MLP neurons of a small language model. Each row is named by its layer, matrix (down: output weights) and neuron, and shows model dimensions 341-511. Each number is 128 + 32 x the weight over its row's rms, rounded and kept within 0 to 255. Numbers have three digits each. A neuron's up and down rows have the sign that makes its largest values positive.
A block is one neuron, or neurons of one layer that tend to fire together. After each block is what it responds to, as a language model described it from the Wikipedia text at the highest values.

L6.down129:098119126163123139118061081157165074075154136139103124156166150044127113087112129124096168132118168079156154114136142085103091120147157128181158105094110139050156148140126156100129117085120152184127146173088106151156095107140122129121119118118104144134126162106120222149138156145055175145137186092109145149174119198128131116094148157126093089083155145086092133084086101076147164152108195104175126069149164157159120154148156121103072100173040151122109252121168123166168160162195141128162136170121129178134094169112
Table separators and biographical "in". Table-cell pipe separators after score or result columns in sports and election tables, and "in" after born/died in biographies, as in "born in Oakland".

L2.down162:073138196196121103102097116104135128142115154174142165190153080129145189065165085165124144125130154126096172132088128149167099118127178108126108121159087114107103158167163133143190162116133181127118128087151160168163080176115112185123083107150133094147129070099175116112111148174141171121058150099087084121124140150110085067133131120150122154143116149178141093187172088115128099178112144177141177129094155136158119165109121101115125127093091153134167229129135158081089157163165120165182100181125121150155128148120
L2.down249:160124142090181155073156123103178119182144116110137098120178142091176124163098134121151134106165205165101149191103136139129175116159087168130107107125164151100096158169129115144150106107162077116079158194113110010155061092129127146169137116135142149156073129156131120197109165114116119192138127164160094112073159064161117082147115131139135105114145156116089138136109124157166153115153111100167194111181157134131138116155098083135128108154144118142144145061109153139142169124094182118104124119171144135084139086097
L2.down753:142126147168101146171145098191141107039105174118143119155149119111174098097131150146138116125103157082175141087108128146077123115123153141157179145098106066144071153151069125156148111178119115074173159092061159169123120119137127164142161118113110085169154111088133116132158087080148098129143176188122128058128099056136141100165137097112164124112186097134092087166166113152185129138128177146142136177142144138179062113086118131103094183070125085114119207123140126148164109134141122123142153107107088144126102088141
L2.down1622:155133119114139150129159109109116159191143157143117153133185097134074134130217131132163144120094121166095125203147113120119155165157144132117112118107119122101140159119182150163122108108104137136136195107165140179195065125113059110119122205150128117156123085132129128131079088143138130063143112177162135161125112119140166178103099154139094139130158177058130114142151147087081122096070115130117116149123190100172134110151128089110087118170143160131109255155198136175147126139119159120062115078130072097151087141164
Collective or agent nouns. Nouns for groups or actors, mainly "club" after "the" in football biographies, plus plural endings like attack-ers, command-ers, side, team, group, and pipes after "Votes" in election tables.

L2.down434:156113138115115101150118210136169156074152119132093150158113147122158132130074147100118146123139068084124117163092134150140119099174013158104186150096106103108121074103083116106122122170160129088128154171076150135093169176169094122168154119151077179116098154148106098154172116139082103173104121157119111104140076155168144133116129143162137116135146146111069138129134158096082071084099161161123099116106116149102175094142170100088173152174135137130158124165096123069097129210143152116155163116091155187105114146080
L2.down517:133111118163167148035148177128088124140132142094167086150116126120127116059124073113131158155086094107171081169145091156106140178126082064152159108108083129144189148167119115080087209102108132137144143141141152114082134148093058128107126126154139133072139171127145139139109174106093152127159131115149136148124092092091180118153087094162080140150134128077118175148151115137091178155120146165166161145135180127132103118119132144121128116128179149136155049115141098164101095139095133150151242156139118148099135086078
L2.down564:164091123181102129117162156128106085100107134060121117112119111122100093044141119097149113133168142104137146107149117162082191168185146120157149078181149137090088166137099145129162122134112097185136087095146104200161142094097074162133143124155136221180113125158106111133065118186116121154187135128163092135167108088141120162104148145130141128115099119175131160115129120087147098168133145177147142132095117107148116157113097135105132100166186108063219080124170085118116156148119152118129147173228116123185119135102
L2.down1143:161117134105125118147164139100161127149119176092109183072131125164126077112117099063114115148168109117147159132129105087117193165154172151131163076122154162111186155151072185141092099143147121084138072142124136144174175096121102140142142125119110109115142187134100135155132135086164094069175118166118102090127101112099116126073107136098155090130131174127138126105145088085091079121118127136137180156168119110082138118143127139173128092123179070165118025173127070075106160133090110205120127121121156140134124168133
Table cell separators. Pipe separators in Wikipedia tables that open a blank or spacer cell, as in party-colour cells before Republican or Democratic, and game-log rows before attendance figures; also "No." column headers.

L2.down575:147151161120106150171134155190106095110158110163130090178174186120192112178122136136134203170180177142130151164100138133142155102145156095145119144096175074172166125093120158139084136123095139130113094138164171092062076086127165184172140100102123114167112154073147157155125123127095096173121159118122134150113131138125110189138152158079142121142103115083138102132157151162133191063104141206168137125168121148114151119160161102136136180174128139097134212110139072098156201180067092102141073116128121163147196151116
L2.down963:164092143155119084117162127116126141145117154104155108157146086130084099092100123132166129105142186129173197103048127127150179171147117152142159160098086113147132051196090110113145084126113086133149182145112138136170141108132079170135135091171103105180043099103156076108086144157137115163098095105077158093177086135155125137152147071132109124121136152125137125147132073126115149125096115221103187117191123113180098190098098100094156126113108112148127182082136075153099147112087120123140189142133148123227136122121
L2.down1174:106139167118100095141153144078078131181146121143151134166195144097179130106130093067141103103172159130176113156156110182154130120126178147130165104163127108105138107112096127133123158111094126110102117115144113200146114157109116205138099143121131094115076129107133132148069147146112113152115100073068088152173145133088153105140116164093108142127095167146158133103087120094122109069153161208183163129150092115094147163152181124099111121099111113150131226118150137154133204135073152091109173122088100113201106133099
L2.down1202:122132114137114116155137122112136162119145111161123181173183109106148168136123134129137112067217122096109122118094158173159187119106149136164176152136127126104121127128149096155109110108067113166092144113149129209150159180115181168111109092078111087164093145137120194117100115155135133169165136149055122169157099077083101121141070160040136111164090130155127148111155120082127117099125135163131140145175116128151097114166143162099134105120133073137181125108155134127115143107079127087113147167093094148202120101172
Plural abstract head nouns. Common nouns, mostly plural, ending a noun phrase after an article or modifier, such as arrangements, similarities, affiliations, versions.

L6.down994:087114073142121129102103123087150128147107098114120132138123115176144118142137111129172143151083105081073143047110124122165175110115137155091140147098129085082154087135110115152164168093115107076136171103131115118130152118096137066111140074131131131150090180130170168145149128141122187118068144086097121105137167092100151078090126107103156200138089135157166135147148152163149124063116138159107183107174104187099166116049056149117106038135123092124123105191131064123111164202084130189119104115160133106088160147155
Month names in dates. Month names in dates, mostly after "on" or "in" and before a day number ("on August 2", "in May 2005"); also mid-word pieces like "acc", "sc" in foreign names.

L4.down208:129128130141088135182151119129058159119131123132148094168094192107123112155073105120118122133153056070126123169125174137194176124162062158116158188129083137114224158122146085158130141118102064115136114139166091133157122169121112109142127085129109129145118157130153148151142155111080222195133184148080148172137123131151092098141072145090119138117069136117091129092111095180123158097093133116103172117134138129191166187113130119117152161163102102095199096115138143134128201150195152169062117132133111173189120140146
L4.down386:049147107121130121152096075085155119125090190150118142129119121076117173070119098140117132110124118161140124153125114143106161115125123140094157151122119108082117153106118078118159112119081068121097103136113120205159095097163176094098182102166104112161117138096064141068140185123080127105077127150150143100142124137160112142136126128138143186133113108151074113160143093203155157155127099153108166142104150176104121083159091104170111156137127133119086255136115104150173184117141080105159106148107108123143108191128
L4.down1268:125157149128176169123137123105083157142161126125152156222164111080139124164156131078162151151111103091096094158099161144103125107119197160130139145114088146167104153137118144087200130096118104130118083050096122190099130117173148123126116080141192051088087091135127110088108096111142160176145110109154119192116077122173073113096118118065111136101151123130111101171183116167172099180125065168122091148086093104152146119103148033098126130110126163074112217083132099099145091107171128105159104133163126087156163155157
L4.down1419:144173121142122097188180124148146132174144071096172075126089087114083165130133150099162144162115111144088145119085095077113138136141137135093149137080117131127099138146123110133144127114121096109119096087111145109189131086072120107103147132142094088151140137109118102140129162105130077136140156141176143100174084118123150154158131104157121088100145155072099122120146167148140111143034059169173140106161148129151161157140133130115095111146106114019156209114094160075137178110165114145075125132179122121151145150123
Noun after "the". Common nouns heading a noun phrase, usually right after "the", often referring back to an entity already named, such as company, album, group.

L4.down1:127148139130084134148150164157101119101133130140142127130088167097090145141108122116104168140124147136066070191134133192136142112164121137136192087104118158097171124137130091077101074125106132117141162136208155118100147136056163087131120113132154073184137160144092103212141155137113144132120119051112145099138150171108132116133123214130143141153103081132117138131118084078089134110095078120086125213124138162122181167127156121121140148091141156133101151128127094068190127131095111127188088149117153112098139197117
L4.down1345:109152133167127159162159157167082131159092074142150078115118121107119139167142170152104158207117117161130114145130118140183149173074108106141080136156120067127117105142149149132098174071175139128134162134103157149185052158185114159128102161112119140112177149113153185114093116082118092099129129078148191153188179121131182146150088103117120125139180146150102128121143171082132204082127169138084123135121168102121187126080145185125083118104117140064162109116138163096102091165109132151101114190124109056189156146117
L4.down1425:110154123137070141162201171143118124147110129132140087142134158044159116110117075105149103177131156114123141175141113179125145158145092126170146165117160102099139104148133103085117110141134144037192150170158137088120095111105098063178108165101138165158166132058072108150174186087142145074105148172089108177096141134094157070157114121140096135139090132082143140127154124124105123140129139140142147129161099095133139120178180144110175149125156085119148053131134095112148146164190126111183121126118121154136106199102
L4.down1617:202140124123078156096090127130160136180094102143106066141089155148108156117199151056090159180142097113118157144153075143121129107177103184127136141126131107126144102124115132098135133114145153146102124255195165116103117118152137117118100035148141113107101096154084161096115097173192172068088110140176129103136169113126116109086100106099168105155167110129191144115136085114149121177129074038097176089116120152111114155171122122166153142105143097167140170188154180130128074129118129115108119110141094146088193151151
Head noun after determiner. Noun right after "the" or a possessive that opens a noun phrase, often followed by "of", such as years, number, circumstances, needs.

L6.down1611:120137143147138131109114088087126138094079114124126108115084107152103112111154148100118164196145108154142091043129108142182128157099119120072080105141090101138129196116087192168147131088129151097108141111123097137112094169092100196153106158118144156143161119174162159081075159127172078082115087092176155194109165136128139132109111111113183162136204120168091156107154152108161146131132119128126118109155102126131130163147122181125176143109101090101167161125131091125109135098107182174075151151135168054125126161116
Head noun after "the". Abstract head nouns right after "the" (or an adjective) that begin an "X of Y" phrase, such as the success of, the use of, the age of.

L2.down452:157123096098131153149115100076126167098065228148089126118177144136157182096097124202131153119119127076114148123108117120142066104117183148136150114102171129097087119131108155135117119111195161079105117024098127149075137085156105094101114125140131218122164124117089118133167168154196105100108187133125074178081176154120106172124138116146143105090128071102101141167127072139144138096140099000181102107107151176140125149136133109116167206137087123175186064154147111142135096125103093153142090163104151148090072122190
L2.down1048:074152089119122064180080138117115164124099176155114133147177167127077098140116091159143088104099137089117154184116084143154162087166098167130102135197116154144076103097161129099123090134155106193085104121172137077123117115149157132143131138181143103129100072222088153073205122150095076118115165184127100202161073136142150171054109047151121153134148116158144136131133113125137129117135129159168128117088156098087148154123158106158149173149171165162156122138167108114058098176135126161131160155172155086121082166105
L2.down1096:133090138087206121079123105161143082147171152132161093138133073123136147159177176142123097118126119124182134147182102093165168173152112138100110114141072105180124156119154129128133041109131085160121095106106123162115120115199142132104085084122125114151167115185122093139103104169089133123145116112147143102114122111102085123104143106056165198106120095140131131115151076141081144062162107105139176151079119128102071165158083172106123187103148167159102050095122170113141111149156146149139119111130137123123138165167
L2.down1664:089171129095159103146153078045120127137107060147135107165140108098083193192130122138130149110130094163124145110106141150182176092191120154079104108116154100125148110140112169134123142141127115098138205127157168080178137080148087149098173159078123094179154162199114106101095040132127084174142148100157135182161170116122171149114119123091152099086137107103095145146159155130107117081102127085145140118070128112113168149134146111120111189142089123114138207147085124072134090109218198157071131112112143080157084139197
Word-start fragments, table cells. First subword piece of a word right after an opening quote (th in "throuple", st in "stylishly"), plus mid-word name pieces and table separators like |, ;, ).

L2.down269:125128137177115167121157155143121183131155107110094101147152089088099168174121194097130176122142157101050133126127088154142128125085133087105158061128078119192113110160142150138149145096144111125173156141124162221135134141087074103112103168136154175109085137134105119155109092170203136075092218105111110126088121093156164089142106153146142155122133131158136150147158169181186123139073130145166104150138102145096153150157121077096092134125099149077152255142143077093140193121181147141107127078144127164167166151063
L2.down345:153140137148137218067154125119188120130168146172152104156116114098151147084130183145095167107134173160148139102128111123108118217096145110185051197138099067133144146065143186087183199097148128170142128132126121123128120129092154128127103154139117125142137149117105122170173114069195195139127148127121148143101112088148158117104120152155136138097106152080210103101079115158110088197091187248090101137105104142154116131081206164135166122175095138131133170108136139093163067120105153104154106139090149195147065096107
L2.down468:124090172132109117176161177095075105102096112120086097150124106143083132143113112119151106114115149074122101060083146149148086190137124114102169120186112154150109120122174084140097167154139140110098159134145125181073144126099154117116127102181120090111116099064092146109119132156068072103111155137112100122127106152187125091104115123128126151125133102087101128139147126118115058134133105161134155121075140114159163126121105075141113096118096155139122204130105130135133134117141112145132125148122096154182072138136
L2.down738:119079171193137125160126152106117120106080118117131130134108159116169115142127103219139141149160173065112115069116130113128087128121144174143150121169179110143130124111081139132082160053115105107136123098125161192115120162123178068182117124132133129174056107065150125130090136122134107132125099108122092108089152143208131145120141180140167139134150076110152124111122117144151150095136143119122186058133103184166069080173073084086194105162157101098206205071134121158117091107127134202124121152125119113202123128182
Mid-word name fragments. Second or inner subword pieces of foreign proper names and rare words, often in tables or lists, e.g. Il-ie, Tor-al, O-ren-burg.

L4.down75:078145115134165053109077173198106085170156162182125060119103123082180153073179140086083108098083127070121107098132147159142038110177082115112138132147120126133203100132108184113157089121108114133105097112129103052105177136063139112144106109098114166149139131132122139058107137137136118226107145175110184220161124131105145150139187159132128117134125136162150105153136128140183094133199110121086167081133089135093180158053131141095111088143131148085066137196163081121110136105149103090144130102108111089166114121101
L4.down453:102164112104165132148142137098160163199133071116121122150121108142190077109138108091129128195053077151109172069062132123128149112112109143163145065104120106090145142101138149111155086121116136178132127105178103063152201073130037150128163110146161147113135140134162087170118157114150160149142121154158120167108162096130138122130139145148098096132145160173063108138200102157171111180122125135132123111168090089153090138122128115158132110098098159056122026115143158118116126136134124167094204170119182121113179114128
L4.down768:120125164126122160105113130100131178079094090136129076130135098092159104152164109067146169247106086101135118100119190141141183136118125106163134197119133136039160104156114103152109121111118129073177119137113087156149139112131116121099145097120124200115134188087160150138091063080133115129076133123138145131123073095055157104092109149155098144064063123127097135084160113182127171113102160139167126131141110155115125068072070136163159157143109107050057159087144135122160112110139171111149127117113160079118149178104
L4.down1141:167163133132160159102069142077140111040145172125132109100150133132092120143110116080179064131095088129111136114112164125142168140157153162117122166091079179091150158129150142093142105117101139117137151122143146095118172117160140120091116159143142100156172127166164107141123187127129071133115155087106084145117081140130168126149147186094077117148158083149109110132115074118124082137097099161161177156135098127175154167081149088121133122177103102119120113150167119090101121114115137116128172166199144123113151100154
Mid-word subword pieces. Fires on word-internal fragments in rare or foreign names and long words, such as ig, ip, ang, plus time in "at the time".

L4.down209:136132185118114187109185127154160135049106131135150134160082116159159068143130116133119103140110111104066087066091087088136156178136105159167114145142156160093108093107160099178181111149088151112127139128124114139103161109123144092153147157115119130096125128103140125143158147112097157131108126111096096145144102121084130170101121181139091090096211166151188163140118106065128208142101085147147116141081157124148093117110169137106131099170146160164137255161108094143108115130092142117145111134090142109086137111119
L4.down445:156184133082132117116141112121089162144221145138189202082136117125123122102173088129131134116072122066127103206102165145172166116141120078140164113096155141115129163150139177172128097174099077107096159108142079058096138121108148146120081133088096117161083127143026130116121208119107126127096136143126074089085094158106076125123049107211119171075131137130114100108116102177109171173132193189152141113124110154144104147139179121168096110076127162195116120149152132145104116143105158075178120152107174138165057140146
L4.down781:107117155108097087135173098139159186107167072146084096136126176137087117087144162171118073165095133122140070180119125118086138146131178171076112143073129139101123122124138145165143112090141112122094136132148103100132157144148153191138088109095100124133116075176089153116074101147138107186122117153088088072127173175130214166080142151153142085144137096113182107132127128110091118149103090183119134161074177124152117172197169151166166150115078090187098112171202185161110126104162099097124113162144122186154162148133
L4.down1077:109135161123104171169121115139120151103132117157139094139122149110099083089166149195096155178152152111140103134076127142074143138112150169129143108113059128135098120130155177128139169043081136113097110161143148172146134133127092173134094144132184155167100132140096105139139125086087160109083108122084101129148140162123118183104113175113106164132108121179190113167144169122116140129195120184147117145119156106202090116125169085111157125171137107160079170113170123108153148110110154138110156139088111139109135134200
Table cell separators. Pipe separators starting table cells, often after a blank or empty cell (| | Labor, | Team | 1), plus opening parentheses after sentences or phrases.

L6.down518:144105124147170135137099198096040134136173122110142158127121135135065127116096128112101127078109116147127111172155118107119125104154062129101103160229096095146123147099126154108094098092132124144124192133133120169146113171139121150125155192132145142094110097098084062145118105167114136074155148148141102138157077176112095182084133136115187110076176160113107157113074172122116199129114121179141192136141106124094105130143198118103122170098162136114185202158170117140126173128126100151109126151099122130152144155135
Word-continuation fragments. Mid-word pieces finishing a partly spelled word or name, like ne-ed, to-es, in-ex-perienced, An-ur-adha, plus clause-linking words like becoming, gained, led to.

L6.down519:102143144162154115111161177115138165123148161140156154128211177149143104096129132155071067077153119161080150128160132122156139111110091176142127136074145116054125127084112088181122190150139142126067116144139123170070093088155139096158155182130126133175087136118102117107147130100064120110151120112098089151087090155170168139157137142194119190142099166154130156081126133190132078141144140154091178138106147154134137134137133040075157144175137149157119176143113111164116207110125122113118121138166169127178095075105
Anaphoric generic referent nouns. Generic nouns or pronouns after "the" that refer back to an entity already named, such as the college, the town, the club, it.